config = dict(
    head_dim=64,
    activation='gelu',
    norm='layernorm',
    norm_eps=1e-06,
    bias='all',
    tie_embeddings=False,
    init_std_down=0.00671,
    lr_mult_o=4.0,
    lr_head=0.00468,
    decay_fraction=0.825,
    steps=9715,
)
MLP neurons of a small language model. Each row is named by its layer, matrix (up: input weights) and neuron, and shows model dimensions 464-559. Each number is 128 + 32 x the weight over its row's rms, rounded and kept within 0 to 255. Numbers have three digits each.
After each neuron's rows, "fires on" lists the tokens most often at its 100 highest values on Wikipedia text that the model never trained on.

L4.up969:127061148107152083128121151141106140139168094120165088124176108110102119140189152110151114044146139117143152123121136119124161101139078159066146077173159090103136073119166144099161101091074138120109136167119132128156151127106095154190139117092126125170139167109128097086123115143193119110
fires on: "a", "na", "ma", "la", "ra"

L4.up1154:143105124098122133171176155071141112116120118160129136078202104200135156061070172149120076101180149106150132038150163111092092120115135117144162082114140162097177090111099120101144145111148158124066113106127103145123107081092122158098127162194128169133191157116116110149209149109080089120
fires on: " that", " The", " of", ".", " original"

L4.up2319:103154144063149133149110135171073105140150136184122160121132126177164112105119132055184154138138181154114176120115143072125132142114123104105122118237116127080129103130145118134153191116125094161076124098152119113138130123122182108056144081160110085138134111147117116098095140158140114094
fires on: " \"M", " (M", "M", "==M", "-M"

L4.up360:189126153153128161188082069125128113137115141126122102144132171113122037154141155069147164092132153126169097117154070143135078108160130165202122197094077122124167109136136142161129134065135067143143167144112149125147103156064122122127195073154151146117129199126038081149101129122137116098
fires on: " an", "le", " Tra", "an", " /", "ew"

L4.up1193:178146135135116162157120121138119117244146172115135121103105114114120103102096177199105106171098124204113069149147155152165120129088140109096156121137151095154102199140127106078209107149111145136072104059103118153169140135134107132127068062083048119107150130108155121115125120137146147122
fires on: "ure", "ing", "aly", "allenge", "s"

L4.up392:127098082137103179214081137133116138089107107131091165156138156123092124200057104133093109074187095142117131115131107085134088113091123121158142113127165116068150148208103164089158122138131142127107157159147087143192130164156086110091126170129102099092139144122120141081148144153122075148
fires on: " S", " that", " of", " all"

L4.up1598:189111183171144134165095135093163175181084171106148098171163171095136152121095173128098147076121130177153131131109162167127160165025122081148098093120102144221195111138166160118110157134101166118143124165085136149103102117146127091142128113124165211107149127085131150147210135162153121156
fires on: " n", "S", " a", " (S", " N", "["

L4.up525:088144132150119114160137158065136152081130113150177132132092120128194124106097154143155121084095133127081100157103154148153141140197175143122132137151192139123112157164161120144146061128108090085049144143178145147113203179140103163087083141198089107160090162138169079154180134112141105130
fires on: "I", "S", "T", "R", "G", "A"

L4.up1724:076119147085097156115165111149076097094138122142125076147134198128137105131094186209135149070078117109170109137115051157128126121134189163103112120138108146158137164023121149119164171131138150135134058104118099139191144131111102118095166147196102154110113059115101101103131104126109123119
fires on: " |", "|", "]", ":", " also"

L4.up1385:105141062130126071173152159138090074158135161104096176181128202103122121056082170071085110100110134138111068127097045081150106041082125179130129076132071145135134110196143113037151099137090150121128151124131120084109119122111139095128091142172094063142154127163102180092163127147092099157
fires on: "th", " |", "se", "]", "o"

L4.up591:172187145148114159192122156125153101109148095121103148154147135094110127132170146147067106087156114152154087110151082096126117147127174093096211119134111130136100117135127146140155135165151133115092102176137118183070132124105085151119140106131106074113159165139123122130079130167198127145
fires on: " by", " r", "outh", "ound"

L4.up13:133170145102141129135110131115089130114129146094127163132135127136208138095112096115124174110102087117130107120149199141101119064105069165155152106128175087166151130105102161109077147127060080143138080135174123104147119156111139136070153108182126119129099178176116125206086064176079121044
fires on: " which", " it", "19", "I", "it", " album"

L4.up1325:156127108063182176178072171073095138137133243140113144118133158159157106167046131110173153072117115095130158075112130074079144061107145107084096116116123085132133159123168094193147167107151152126105125129112162133106143149151143151142153152131140138144132162152172064119137104116156138136
fires on: "b", "h", "st", "==B", "eb", " St"

L4.up2465:177130099134170074156135153130120116125176137089157125135086058136126166111147152112137035083083137113127140151152180170161109157081145076118130052165125173091103179153130091108128105159183106060117114128156149122121109139106091018136177076140140247119107078146143136119146162133094125196
fires on: "\n", " her", " his", " on"

L4.up924:166133090122144093183155105139090134126090161147071155120151129159117089135129194135133148106142177118146164107139167106158101080125145109093157070134116142214150100189132128135110098111111123098138110157129109095143106138167111099145168136165125077156100083156141083109197138123172154081
fires on: "c", "-c", "t", "w", "m"

L4.up5:121156134135099177162182106108101105156167164088179098115113166137149107093156071095164171123162130142128111091189113075102092070099126167113154147150104119152060106113188172152122183087128115099145127139143071140120120089131141094161159194116151143063124185158098115186138131092183093087
fires on: "ac", "o", "A", "et", "C", "to"

L4.up2478:096145095056122124083091023126199150197113164134079130114065121131090076154132135170100076112134131190108092176183147072116159074145123125150086149134139104113105092147128129123144159123087095148135158181080141146144215147128127130189169163087143124153121094131187068139132090122132087144
fires on: "as", " same", "ah", "az", "iv"

L4.up2487:077083147045128169098109141151075135130171165115119085215142166117126122164149175124162148148139160130140131134098105166096140174153120153086116107164123069114058118070055084136123108190135124100108199129122128157210186114129108149146133114118133076092155117160134128058129105077158177147
fires on: " before", " when", " where", " has"

L4.up117:084143116143134144142135121129121120096138103180084159126115139143095144069124171106111108130148137172095083105177158147136052144157124081088129134144194098141127123149145150178140102128118079136110184099112157152104144144116090118141108076082174221048183095141132071133159125135119126131
fires on: " S", " p", " s", " st", " sh"

L4.up679:143096120075100078175096104139108056145132143128071138124126108165174120131113139130134051123136109057134110186078151139161085150152093074076126175152147086127121090170181160101149133165115140122075101132087112125066156117154126193125206102174129148170164118145134146121198148143176097110
fires on: "R", "C", "V", "D", "W", "L"

L4.up1918:104104122084111130127100144124153102057144161094115122221154140137092094065131151157091079081131126153067109178133135096111106092146159169116106107121085127113086144193128150125100134079140094073097101136183147106131125122105116142210165133136175031090149162141100159123162144132157089117
fires on: " to", " before", " June", " I"

L4.up1679:118131105172142097162144131135178099120055093155135168103110126086158111140152178081087109152137127157126124139096088128091096204081176168133084146117127122176174118146118147125146159096160115143092150149115156173113122162151167096132089152040149061160109150094081080115124115148132092150
fires on: " |", "i", " Ma", "a", "'s"